python train.py --d_model=256 --n_head=4 --activation="tanh_gelu" --tie_embeddings=true --extras=["capped logits"] --init="trunc" --optimizer="muon_variant" --lr=0.00296 --lr_mult_down=2.0 --beta1=0.93 --grad_clip=1.0 --schedule="wsd" --decay_fraction=0.76 --final_lr_fraction=0.02 --batch_tokens=131072
MLP neurons of a small language model. Each row is named by its layer, matrix (up: input weights) and neuron, and shows model dimensions 112-239. Each number is 128 + 24 x the weight over its row's rms, rounded and kept within 0 to 255. Numbers have three digits each.
After each neuron's rows, "fires on" lists the tokens most often at its 100 highest values on Wikipedia text that the model never trained on.

L5.up956:097127127143110129124127149147108136125131137113089151117065164128113150137172107091109143112089099133109174158117116108167128117112158108072113127100158094120155152126123161098132096126138124152148153133103110101082079134134141120145155154131089118147145148154153160125141161136128144183129130122111082113119091136147128098142151095136112133155120112150119155115156118112134132151109
fires on: " later", "ly", "ely", " eventually", "ually"

L4.up814:142122090138141099144097089092110141144102098124103130090165083121135087135162121105138131113121102136139055107164098103135147171160114147168161100111142143156124183105126158134151119137155133126093122106122098135120138166132081107124102102123130108148122117145096156127150141137090127156148137148148125099135153150144125100191106103124067102123102118129104179149143165126116097148094
fires on: " University", ")", "oc", "o", " Institute", "u"

L5.up674:143151160119128154126137079131132155096166149130114134133087126114144152160120164138127124117118122122134143171136180093139118109116125132172089098125159089120118166133166158094116122161160062169139099109051163124107088125139123150107148118129112083092103079116085152135090144102138140145131125162080148115131100129120133134118121122106143139153144127152154122108104135102170167125153
fires on: "in", "un", "our", "ajor", "n", "emi"

L4.up482:119103120147124116136101127158113191085150135072127088130148136142116121132114157151148130147157116109110153121146125107117170113129118153126114156126149115112124146131145159137122153119107139150127089132097154119123099034116125133158157124137093152106166097175143152100140138092154108144109125133123130121208119127116100151116111133127113138121145117137120111160107141144154077112146
fires on: "ing", "ing,", "ed,", "ed"

L4.up842:144102136096140105144134115151147121168098192129108128127106174091120169138123105114132162134134137136093112135097066119169139143120117135113155160141096173105151207153118105131131168141101138135173111114105132149114156171140148150112158123133106106125090141137121131109141134157146097131134139123139137110114095164121122137128153105130096128103110144125140086151133098106094099147164
fires on: ".", "\n", "a."

L3.up23:115115121147115105167104130119107145145161146170171107157135138125107143110099151144116154121104134138129131134120145152097138185074177125138131087144132129132136150136132129138126165143121111138110096119103110133111118111159176078158111116090155105151083098130113105119087146162142105153126101142173108169076110119115137093086105140140094130137143143130160112109117141122095162092095
fires on: "\n", " expl", " ref", " ret", " conf", " def"

L13.up259:136138121142114113137078165090114144169110149160067131144113172142175166106138130122111137154150129153121146152105155148149123141120135125161152138127127100175069121148109123130141147119123115133107129115145103120068081115130131165128185118141133085106146114156123110107125092119120133122145070144119109145097152107148144144132159133098154169096140125154083130115117197190106154111138
fires on: " s", "2", "| ", "–", "s (", " | S"

L4.up981:137118092127105165116102129104136165134159135121122090146097117122120111145152124139161131104148130141133121121099132131113163141111104115132105143151148154125115136123092138107131085128139164144115108110110123136165154167149141175134105160147132116115129164170088126165123140124141144109107137094188075063143142094065137153147116169157106126155168073101129152102130124142135121176115
fires on: "ic", "ater", "ike", "ik", "ibility", "ital"

L6.up281:126082119098129117159136125131161129114120177143140139133162095151117135147149121118101149130151094171098114133125149160146119183140123156084078112154104126101097112104142134081123145071111141108140153138103129148132158155165112134179150153119113113124110135146158140120157136114146155092142149163093131120159169107116148132129086137133107139149112097089125136141105112151099128163141
fires on: "–", "s"

L2.up302:134133122093122109121165109087147140106133165157107127110107127101174147132146117116164121142103122164126118154178137105131108126110135109119089132114127103113139093095150131121122150106135121112124101142136089148115130143103097140122135127116134161153167136140137086122161135148147181115102151135141137146122128084098113133146085115118106141145156115156109099131199141136126159150123
fires on: "."

L4.up130:077147120100147098085113162143103183193181141146128141142145140119082174112127113157115142132130094131165140118132126109114154124125130128151105098107116139096139173122150137120120126112146126107111139153148092143125129118177113140150089140099095145122099106153110145146131084132103137120079137111145082147096087165125138155094128201131126135107117110121062096144133134162121131099106
fires on: ") | ", ".", " (", " | "

L2.up953:108167120144139099128098102121143168102154128129132132149099175107133136126130143137118115182102152116117156121095149134127118125142138116121104133154103134118122191089162156180125170141113148117162098149157084114138132164103142111126159110121104109094143122081109125125133117120143164069132128132132095115106141121157128118140101190159115134125157090139153115129152107068111114159125
fires on: "\n", "ile", ".", "\n\n", "le", " business"

L4.up53:125138125130148135103118112142152157133133104155100095095092174137115095162122100128108096166143104161114068114102120152124122137169170115139145151107089152150134118109122129118163147102132150136118157151162126136157109112084130101122109111156086076087107146088151094125071098113176124143115143127169118122122107140154088109153120103128086147108117129136151156173091114066094155125128
fires on: "h", " H", "H", " h", ", H", "-H"

L4.up770:102143126137155134183111137107156151108123090121132127152154127111126119161071130176130144098153133094133139136146136117103115109137144101123133140116159142090105150151101118089186106135126114145111153106170135129129138116123147090151167149078160134155183163137130145119099103123179125128122159142138107123158108125140105106133138123129132130140141119161091089137108165101113120111118
fires on: ".", " U.", "r."

L6.up704:126129168126085111074093131153111109133120153128139171122105184143131174109114135135126122102125141097142116159133118101156075138133120096104175126134151077167079114097134158127127145127114133168135146146146137135109093148117135154088135119169130154157142144085114101148105122161148104121107107209176094129112147117094148113113115083116171152124116105171111129137128125177123152165140
fires on: "s", "ing", "es", " provide", "ive", " called"

L3.up769:071110114126153161141106125149116105173116079138104130126137151118137113216080109140094114090126109151101109148153122117141112118154099136178141117112115108112106141174094095160127144126082096141174114125123128135116108149123067129094157142122066116104107169111155157105102162125120141126135143146102103121103159153135129159118155165110141169131091151111081125131117103120125126109130
fires on: ":", ".", ";", "s:", ") | "

L2.up269:120066100093126137135109091173142150110151152124129119130081135106135124152128136140124127131061115149079121158122139125148141129111147136108099157173130105192084132146182104132131141129113146128117122091092157142139105102142077148142105145150123152140122137136075176115125124102106087098164126148149111162192130145147089124111122133157135128146159090086130117145077140112124132164086
fires on: " Ros", "ros", " R", "res", " r", "R"

L13.up923:126123128109166154145131105118119119149090144154142127167099141133126114100100082100162165135112125162151097080102139173164147168107173077146176113123110110135151136133112134071143103143126146090107121136133120140110145072116128111154129124142107131140123154139138102114138117130089107107171152153168124088133130091107110132108104106112120094115114130082121127114145093142106152140099
fires on: " G", " g", "w", "ig", " Dr", "r"

L3.up29:101146120155154126095133105135175119138114117170161103114121136116123119166134123122131173138121170156138091141166151153095106099128130086134143103127150166148111158125152116136143123139110122153155130121134083162086157130119121106120175104105123128155083142133097151065137083122190097122097087143149105176112103157152165110146113124108107153158122108116132108115151127141144116139107
fires on: "um", " he", " October ", "o", "umn", " sum"

L5.up357:129105102117130131133099162161125167087117170132090154118171151154152107147152156132136123125119142137097140103064174168113129145156124076085097174162127129086130144071188131122115138111131138134124109143143116171116161144078146142123114084099128132141159116165182142140114087138138080131130123136134101105149110117118133132043086125115140134130152150110129127149119112141126137154110
fires on: "–", "-", "—", "RA"

L9.up590:105140115089180110149145122078086126103160105114092125118118132134126122163112094128112102120102178117124107132152123084128127148142134128189135129111090154130159106147128157093103103128152115127130155107091108126118107115108129126121116127107116150161138103113129121130095126143178091090129117135138108081119124103126132148069122123080136108066119113159102132158132109125106121118108
fires on: "in", "row", "il", "el", "lin", "o"

L9.up594:128133087168098112153090139117095164192106150180154142153101163128102134139138114127103153097091105149158121104133125135112127127082104138112071129132115151155158091123135113180119139152097115133085126135127146129146138157126189129159098128105113145149142079101121121104137140131135121123178111120120115119126156112128158126074139162133128153156142112149087129156135192117083115108154
fires on: " is", " up", " high", " more", " less", " very"

L5.up406:124129092126165120101124142108213154096128083127111141122119135151171168130076124090164130129115137111100170105133105139111138091110107094081117169148135142146137125134150147088160112123125158133135179132104162132105146095092089123123150145158138124151135168146137127102136104135142126136130148117167122072174117151151148129134104080108114111172151117137120116075155108129083136152163
fires on: ".", "S.", "f.", "C.", "ident"

L6.up288:115164125111128161168143104090155106117152127119147158146123111082149110137102075139148125136155121177124085142122150155137151165094089129165137153099138126135113130145147154143138101115114141083121140163117126144135077114137134096157105133089157132117140066093145120072151145105173172110124115110109202116121121114125174119140114134140088118115116090152163133102111172150129110140139
fires on: ".", "'", "otes", "°", ":"

L5.up77:141098089130129124084130136112164112090137103131114112141189091120139131169156142125128115140151122118144108155112169111130139185140158111148112136138106128137101128113151106167097117100145135124144116102128141110111158164086128086103141107115150146175138131120182145098122136144125138158122109125141141140131143120105176165132135104155117133128142114123136167136135113162139179105104
fires on: ", and", " and", " /", " &"

L2.up407:123132143155158121110138095093176131100142143138124158115117141091130107170088141106135124125137090145125114159126114089149140167156106066145117094122150129152138122151154124143124120129135145151134143137097128119129122154044145143132158088095150172093136110115169143168132093150154096140171101135097127144115092170105148138126124154158135101098168122144112142113148118166125143133137
fires on: " &", " and", "s and", "\" and"

L5.up179:150126144117123141154123141090121176111144104130130134111153153086101128179145118130092143113147103141130150117122142080101156107113119116162137146115117159115108136095126130138151113146168165091175114119111135115170084099075113147128160115193131133128127146107107148090109116131081113119118101153092106166109107145145106136110136171149103088115118138106138121073119146108155095099135
fires on: "a.", "s.", "es.", "s (", "o.", "ia."

L5.up720:105108136116135116090153129136142161182121152155150137101131152165133151126086150119116153153126126110141125150134122139144124143161131069138147119166118132125140133135168117100118087121132119159151121096109118084120115136112143173129180120148128171126141138161092133121112086129126099110070100129121113124149161131094117112130144117164076109129154118146128086083127066136156149093104
fires on: "er", "ist", "or", "om", "y"

L4.up544:129113126122147134136150126140123120134096148117093148156077134080158141105131138154091154135094123112098150135099133121155147125113093119077122165111142146142137150143127135100119147139128154115103124157140136136086130107135132106120144116133105172093104134136110129097138087121138132154130112107109166063089158141135122079091130145123146084128147131115168140131146133126109176167171
fires on: ".", " later", " previously"

L4.up367:140121123101095139137187111127157111133135105136145151129200140136096123119096113148109121141121112141104187121122123154111121092107133113094117140133093099127160115181160154122127145141158133142181157150109143158120086139091069157111147128081129156097168125130101096115116119131126089120132140097104123147113122121114088128146109118174105132155149128109108082144167153154144148120135
fires on: ".", "\n", " A.", " L.", " J."

L4.up718:128103126111158094145135106176145131119119143171112163136148145139104107122126131116121119142065105111093146158115103119115121136118119127098120147178122097137127118084146086118115130119124157136066139082136162128122092133152139126149115066150126108122112137125112133109126118096135104145138153126167138131150118170149099165117134116139150114146137124137158117169135124128143157148110
fires on: " r", " R"

L4.up564:052116139126111144182146132149129107120115131153130161161146106086126102122122120140136092132104106134146146145121126132130133145110110146094119161107168178104168159118166144126158124148133135143092148155125145105097164099131130135104150150144139153124104139137143113086144157131120175120166091113119119058145102112128099089133102128136092139138167111156062154148103111108125106133177
fires on: "ing", " by", " by the", "ed", "\"", " to the"

L10.up149:164100094145069192147187126126125141168137162126123107142134159139145167088125099135132118163124095064144127088159177104088112168088141121179128086108125113150131143127119132132119105127132132119125146093095129135145122124113129122177118150113082163159125139095111109093122130159098146109156138170130142125123128112100101115148106147124136141105140130114083103145138125135115127128068
fires on: " v", "ig", ", "

L13.up235:140076119173131180138143131129142169104126159119136107153149107138107106092120100185155136153136117152135136143124086144109158148115102155170131097122163093135089142149148107134126126097136135131136120140122146160121119111111141148130182132143108144130121111136129148096130119106110107095148122112104176117165096069118153194135115138133157080126144135098117123153080121096115090142125
fires on: "ed", "ing"

L2.up422:115069134120140154123141176150099110119144120123122116109126139150120133131132110113132133141048146130116129115082097177140132083122144145144122107188115118130193132111111141121106152133145117127141107098119129127146140117113107065155114116121105112094118129134127065183167129089114153148119120141154116158106173131125109126145140160124153145097177127123154127068147130090102118152168
fires on: "\n\n", "ing", "\n"

L9.up251:138109124101168121102110083142147137098128121171138157108091117151162156173098153137103137115129163124122137081162155128150169131126100167123060121081120099139187135142154115109143154167100137109142141137059129159174129095121131096125174131150094142089110143177108151151113112088091136131092126160136125125121145146165131135139152097142142139095157137143130106144125152123118110169135
fires on: "s", "n", "i", "un"

L4.up183:070107130127108125134146126153125080138134147135136126151131166152149150096127130095128093130134090128111148137097138105153117141135150120118168157137151163127113128166154135116109090143153136161134120164123099139115129105122124140135151130161121171115124135103107090147155127106117180114106151133136089117133114118166108058149138131110108141158101102140055121125143143141126104155118
fires on: " by the", "ing", "ally", "ly", "ely", " by"

L4.up585:149097143177158073097131152127125163131101114131177126139144151143154134124117135156114116126133099142093146160139149105133128128153145123139138126116124133159167108113132151126119156075108121131126109130094107122149102151128080120133130140191161117141130144121123138131073139124170079123072091134110114132167137152092142078107113114154137147104167129109151121152110104118120145135123
fires on: "ist", " term"

L13.up192:131132155099142125085137127111098129132112155109110157109060139142131182142090116107132154134106169115110132129126121134149112138165121135142133082126093121156082137147128137105128131125179130147104157128095148120079112112135132123118122165187149155156108093161084110157134160133116146148175100098144100084103124174177117099079120121137127102055147147136154154091105122119135173141107
fires on: "in", "im", " | N", " |  |", "il", " S"

L5.up275:123120125118164141080155167125142160126110155132116146144131204156077100142105093130140152166136139128104075145154105115082100118125129139136116128141135129100150143134147105131123143122111169112102134099102127125123108093071145123142126179135131126132099100082111110099119143101132125116146135081152093135117162147133111175126147107106111134146138104109076114082115142121164111132156
fires on: "ion", "ing", "on", " it", "y"

L10.up963:115124095105128144126091157118178141112146053090129107122138134069128176144145106137103106167163108146113089116144147110135154125136178113137160150097111153066141155118113115150179137090146153140097132126154151114146128100135144143133162142115109134132104110159092116150150128120144111139102132076129109140131136166112155105163125123128090170147150133128145161118134090111114116105146
fires on: " h", "h", "enth", " th"

L2.up909:107109136126089108166167116117124130125172147132122150123152165133183176141129139137110125130176122136127118133122085139165138136108120091163133142173122088083157172123110094166192132099113126128107140115164121129113136111080127118108085178102081122133134128111130140146148152126148094145132170154086080123096154127091132110126098146132114088162153125157122153130116122134104089149100
fires on: "\n", "\n\n", "20", "5", "enc"

L9.up620:136088150132120150126114141142156130129166161172150115135149108157136186150140152124132109121161162089123109122075145113120123128122101110081101183128139102105107134164132133136156101076153150162108162106144103070137121112117127153153175085180134108099099097098110135093098114107150119152132118166126141121133154087134128114128120104155161143124123123133096148098104117111132100132151
fires on: "ad", "ast", "ood", "ade", "at", "unk"

L3.up245:116169104124155145148098089143120118124093108092105089117106159151089130124142117126137152130137082103126112146145126151105102093192101089138106113145143090154130117093189137114117136135167156065132118161163104159136110175137145138125188141173123118100096101136151088141123113114116164126076168145132141111141150144106146123140117138113126135149129130153126134101151152120102146103097
fires on: " c", " C", " p", " l"

L4.up425:123115119122128136103165135124127133157147121178127122110146137102125120138125094127134104113101113128117078112119102122110177129135110088148115113099124109084090128150166126166160107156102112114126121130122143125104122185103148104120145123104142137099121147151127154115128118166139095132088122148129141138114139119144179182100114113130122129100142102131092179145175127129113140110104
fires on: " and", ", and", " &", " and N", " and M", " and D"

L4.up385:127127074159099098104115123114146149133098134132119123153165075107110143152147129097087130179138164110151111123109151098098138135081137089093121138148138132134153142158157099141164127146153140133120127127114104131122146081131132126135148132175161142131163144105121105064115133144145111139128116154124138137158147145140120098132135150118196114083115119122127146127165121091168125161159
fires on: "ast", "ap", "imb"

L6.up520:106097121109151103127102125113135143156145121166159121101120105124082151099110116120138147119091134113147157134094153147150161117148168157112154124172114094137095148127138126165155129080123131124083117064077160109166110123112100155147125096159130110166160139107081155108111089143126131115153142125131101111133139135113125131132113110158108168146155095116125115157097156124073128125118
fires on: "R", " R", ", R", "- R", " r"

L13.up876:097094134107131113140102151106148132121123142170101200170135145094159080101161139154122110142138110146138155113137121146159100092108095088116164117167139119149159134115136143139124136121161130128135090147122092140147112137130148124160109133096106157090155144109130114165159125111096149130160116144108128102155118146101101104131120108103142131097131097095151134075115134134135173122086
fires on: " L", " l", " | L", "- L"

L2.up335:157127117108105150169162101146118153147124107123147141144111140127126107154148098090127110139101159130144117102132149135077094124113128148127156100114167123149144137133100078164080093112134144113127089153159103128155090166129174092146133115150125128169107135104163123119110134167148120128123092134134111171120122115145138071132131116128093156125125120108116112147137138135127106082098
fires on: " v", " sp", " sent", " inv"

L10.up344:153095083120097123152169117103135123108107117102137156165136141134113127134096151129135146152125118117108190127115103134150110176129137097139177100127119130112186134117147103136136109137157132104086111154102140128160124121129148172170090060128129133107145108122136163066161099092146116110107113165149166132133107146154163120097108135137143145123144122145131099148136120132092132140204
fires on: "l", " r", " January ", " ", "°", " el"

L13.up151:086121150115112122133102131135095092139134074160092129099126153132150156121138128125132069091147141125090107117113148083173101141119145117134120144149105107134123137130136105091110160158159141130131145142135143164148129152115105140122165123148095143117134141123194117080111106143175136148133175145094110134145155111108130121102119141135145146120088152144137155093106078163129144114133
fires on: " |", ":", ";", "e"

L4.up872:159113171153096121088118096160111088170141105121163111125117135121096069111088113102165157099125121148113152148152109066090137123139091122126165119095082132153126133140113114126148129136114149129156147108129130135131139099158122126119084171169136128089126147104079151162145132149135139150160152128124083124148099149167124098163115138127118125111127131115163163136103089155144153075135
fires on: "\n", "\n\n"

L5.up88:121108155139125107137109163128114148125120112143129164139124114154152147102081129130146058132133133084149133103137149114128107070139106097130125106126135147111121139137172109156126114158137081159126164175180076132113162130169124158119109107098125150149137140117173148136130092137091172120097120115128120168091100107102128151082145155141132121113146094100096150121122167170152139120111
fires on: " (", " |", "1", "3", " Rep", ") | "

L9.up0:130128100123116122129137165103116099147148125150145117147108094141065125121107145110072088101134134167130120126168116099112153095119128076094153157183164090158145159108151124108141085136101115127147156121093099121104091125186146131105146125145106119145149130101172157124172104121134118103156133120105061155104130155147131118133128114123088119103106146121112137143100109117085100145120
fires on: " f", " c", " d", " a", " m", " s"

L2.up129:144162121147132084159124094168124096071162077130167133147148100150148118146132143118125180145175090151120117136121133124138135157141144165152110104105151175152133188100112102166135140147079138113136148119130153063095158079117142128120129122147142100102109116108102124152153179097143148157133157101093128177156091138156160112121109141158143154125143106091108117094122107107131112134150
fires on: "th", " Th", " |  |  |", "000", " Wh", "Th"

L2.up667:097131136100175122108113139133130113103144170123148100158138117153094112167118132109131123168089085108106115118138165143099134115089123102107163119154129108094110117089143119122144147117114216142097145122094134131111107100071151137143105150121149111172201160138110148115094087142138094128137096150134121133146125143158110114149131087114156124141135127091129139168126139166089151148110
fires on: " r", "R", ", R", "==R", " fin", " | USA"

L3.up343:124138118131138131145102131155134128102132136115143144150123134105172109143139128113121112133150106176099132160087161141171133154118129093095118135135140133115124106118159135116124103085139090126167124145110152092152126135101101130155146087112171149115137102124186148133092157133151126094141098141127113125154177081138161130116117126151111110109072114092129075084120123071121184162119
fires on: "ire", " ar", " Un", " play", " un", " Air"

L10.up27:143085128130153123153132097140167136116087172065117116132152118124094141102138105101108125122138069143129130165144161174131107133139125112105094124074117087104137127190145138087114131099131113121137121182136091147106129157102110126120137130112157127138127120094199072085127107132147130086163113140096125151134117147154145105163126124140108149153166100119185118130149140163086160134124
fires on: ".", " p", " |"

L13.up597:092130139125120142153138131113150091089096140161079146163153129124176119092140141109099137157121140155139125099133100101149091121144132163145170171124139137135163121113178103111138145115111092066150120157137078095120090176138110098113155118152128131136131108130144106119159102137140119128135139069137086129121118121133121143149162145137128130151166112073126141100125125099122134109127
fires on: " L", " | L"

L3.up433:111120149158176156136119134111118102127147153101137114119130093152127100122133126106129048115111135149105097136130117154164161114121134170126138106170120116138102133099131136104071140172149117110158164112109117121104150156167152106127155156158106129113117170115088126165147117120119152118112120128149126064164117130161096110124133155113115083126135123185083104126107137134117112133142
fires on: "ely", "ly", "ally", "ically", "ably", "ently"

L2.up691:082124132123130114117117148126117125059153143137138129145146141105118125110113119095139187146132142187097141170108137114147113065148120118110121148152149134135140107127166131131085133115116155160137119125139111153117147100126118112149117102197115123095102135172105096104158133159116111121087160152138125123135145153156154124130141162128150114123099154125097129083144140118138127112159
fires on: "ing", " two", ",", " a"

L2.up373:126107146152162131107157095118110120109113087113175115108142159097072108143088138088139126141150099158122148162121095095131142156118111124097160175132088097126121105161175161121113119147103131107101118138139129124131116153129108116128095179142126149127152145139126144118127143129159120136094148138107086151104164109102114090159141139143096110150110125102137153109113122142147161111128
fires on: "\n\n", "\n"

L2.up158:135149108139088114171170144134137129097127170132121154143165122102113140098136132136115143124126154111094148065137166106091063109106100121094130129090136112143127138145154101148065191150110140131120155152112118110115106132131114136152176121119118158124108092155135105128161142133158148121088101111147144144120172093108148110135067147118113120114139137160130102098142150095125174150164
fires on: ".", " than"

L3.up347:123104125122088171133090137113123083121104199138098103154130129122101142163148115117141113128154144184138155120112097142111143163089091153139092117126116162145100132118130134156173156153099161127099095144174129165091122094153105137097105126126111105088100145118124125124128144135146132139148120107104151114148145130148146091119141160159097073139102116140138147105165126157147123135117
fires on: "\n", "20", "34", "5", "00"

L9.up411:155093130160101127123125125160106181085163180102089100155126171139138103090130125116110136133145091102126122138121099102112125124125075151152137140146154139139102121129113136143098143115118172128119126126116152136081128126141178131143160153138108159143127115109121132121137178143103128107124126088118108085149094141122099157150107151124138176131110113108156151098110136123155104141152
fires on: "ed", "ing"

L2.up495:128095141100152143095141105117111107094146116112121106124104158136123182161132135138165110138153083157118073158118111159124163130176136084123093123107101134091123131136137089126079109186084122134152110147121118106132119160119164098135128111127140158132117095121148146161128122132100056076104148144066125113139112159150147170100157143105147110131148067127111143127130140104132119142121
fires on: ", and", " and", "\" and", "), and", ", and the"

L2.up149:100083129149112098114092123118142140170160112143092105117147135102118148138124092110112169106113109093154128112107098121137119136119141129112153112162124139105099133083149146070092142098131101177122108124121132164117162104138154116169135138108134113129084087093116132124110150146149103099149125115142116137121129106154123127103133145173111112156150120139125096118115135127135168143101
fires on: "\n", "\n\n", "00"

L13.up196:140096090108142135134144174105128173104132175077139137137128125112132132152105101119124112145069111128120094112119119113129088132116070132134108102137115128154155163124116109147194122095124100131154133100138175154137162116144086104081134133076144130135136114141153128133134117128152144158133157176089113122132139175132127140146129169148156167127103146154115122139166148112125103140153
fires on: ".", ") | "

L13.up215:152130079141121164121113146089094146139134099155099108145137165152118138134151089104080111136145127108159145112138141099183131129099141073121137152187112105170151125161152092119098134127130128126097148138132110144126143116149124137127123188115133113139109118131178110108151161125145124099142158148148142104141121182108150145107095099103113111141128137141108058123077129124101150182150
fires on: " f", " d", " p", " more", " less", " most"

L9.up935:167094149124143101074124129103136119115151146136137151102098131142140146118113174122099149104139116130109131132128143097112120106112122105126160122106103131159153118090120131181149177131102149135182149083134139125120168134111094088112138120143108158070120124120138158095122089161093111126113116160136126112102125120116144077149156138089123149109102095150121138157095124144116101118115
fires on: "st", "ing", "s", "ter", "land", "ming"

L6.up77:107130122172083135120128116149106154157121123133142091109113122130129121138135158133138147153113137195165111192107127157166105084083161129084108127167132133144097138131125090171193137111115123099119150103108148167131144116158095169141145125106082103128126165064160138118136166083129100122113127114147099123133170110114138124122163104106136096131143153144135102096112131134099116104124
fires on: "p", "j", "n", "rap", "g", "b"

L2.up902:174117114128138126110136099118107143092165154114112152120160125129124124107180139138099174156149123127126128115138106097130091145158142141095076138155127111115115097104144133086135140129116136133106125101115177149145166124105134139155125129138152160131111130146135108128146188137128124143135134169093084121164100111113098131176105120157143136178154134143110099101092130072129143156107
fires on: "ing", "ed", " use", " used"

L2.up12:110143152164131115103151142126163120088122183113119168129110149096132127132144149147081144119104135137147130093126155117137103119089104096120152120081148142149137162183156130146161141127113123165123098131102121112097117116115105093106111089176101159087114129113158137059110157122133163109129119141141144155074147125145145139127087119152094138149144116107113133135132165128152122115083
fires on: "ing", " from", " from ", "s"

L2.up960:110124141163117094121088111093167114162124111140122101143121177138141133140153107122115108101178153141129138111115127150145153117116143134125083113108100100095127128123135132169120153124123145141104097110224128140112082135116131126143144116130087127155095149104109121116134117089132092108183124117114093101139151134142147096136095137133131136187135161160167137140092115133125136138108
fires on: "\n", "\n\n", "00", " Thomas", " in "

L3.up636:095105127112140177108128127094127145138095114180115117129171174127136101136127119134143154122119110143172144109154156118129145127151112126122130125112107138123074124141110163160164125167126123122130130132119146116086128166084116128132152097105101116131132171142113163139136102150105138151149207089132155131093117123140137152143125135142098112099132147171092091111146128179138135084127
fires on: "\n", "00", "5", ".", " at", "01"

L4.up823:116126155105123118062113108128143125110132134177105130113185144133100113125098161153139100175098123130167167154129156111116156135123056102150095146118134121153142143137162119121120139150133142113123091093112141106122166153098127106187121154092140133109136163119134140124124159101180136146139133098143122167125129129145122117088092136112138093124128098138116128126140149154130161140155
fires on: ".", "\n"

L13.up266:101110130127140152117110133132141129135139178110142109124149149138113132152138114119129134157124104091157142089101117113135177110149112153137099158134117123144115142102109169114135137139120164113136101086139117173162093108116139135148197128118134098128143162114156113104156122112133125173157133114145154132085147140129119091121146106128154127132133140094128168082111141148111084155162
fires on: " to", "1", "\n\n", " in ", "2", " In "

L2.up128:138121117128110099112128113174124105115147088125123100102139119117124147125140143072083116124170118111096098168131139130109180124125131143140097106088143161139138141072138133153132122088117123129093113152127097106104145073090177132153127117118175076186126128086109165146179164155131117168109168155143138093146119117128149142143088130113168150157125163126096123108097115092134135132123
fires on: " th", " Th", "Th", "nd"

L4.up956:172101119157131114116109138138131122185139128156115167101161160108132122106112117154157139134126084169162066103144111064137128119123170106147140151094115109155116126134145145115112153142120165122146114163152124159158108179118126088111118086144152131143111113121130168100135139096103132145147094127093099152090120103105127073185117113133090088126136162132155116175137142133156120128114
fires on: "i", "ia", "u", "ing", "o", "s"

L3.up703:076132141122160139119085166108142196116118144126106112139161142152134127111177143121112097150107102144128127159120163097155119103143098102154095142134108152136060114158117095150150169125071127076144119111102118143125119109139095092103142163099126119129104171141153125112092115123128133153152148122144108194120141151131170142128104160108132114070094134149104108152157170115135138117116
fires on: " (", ".", "s ("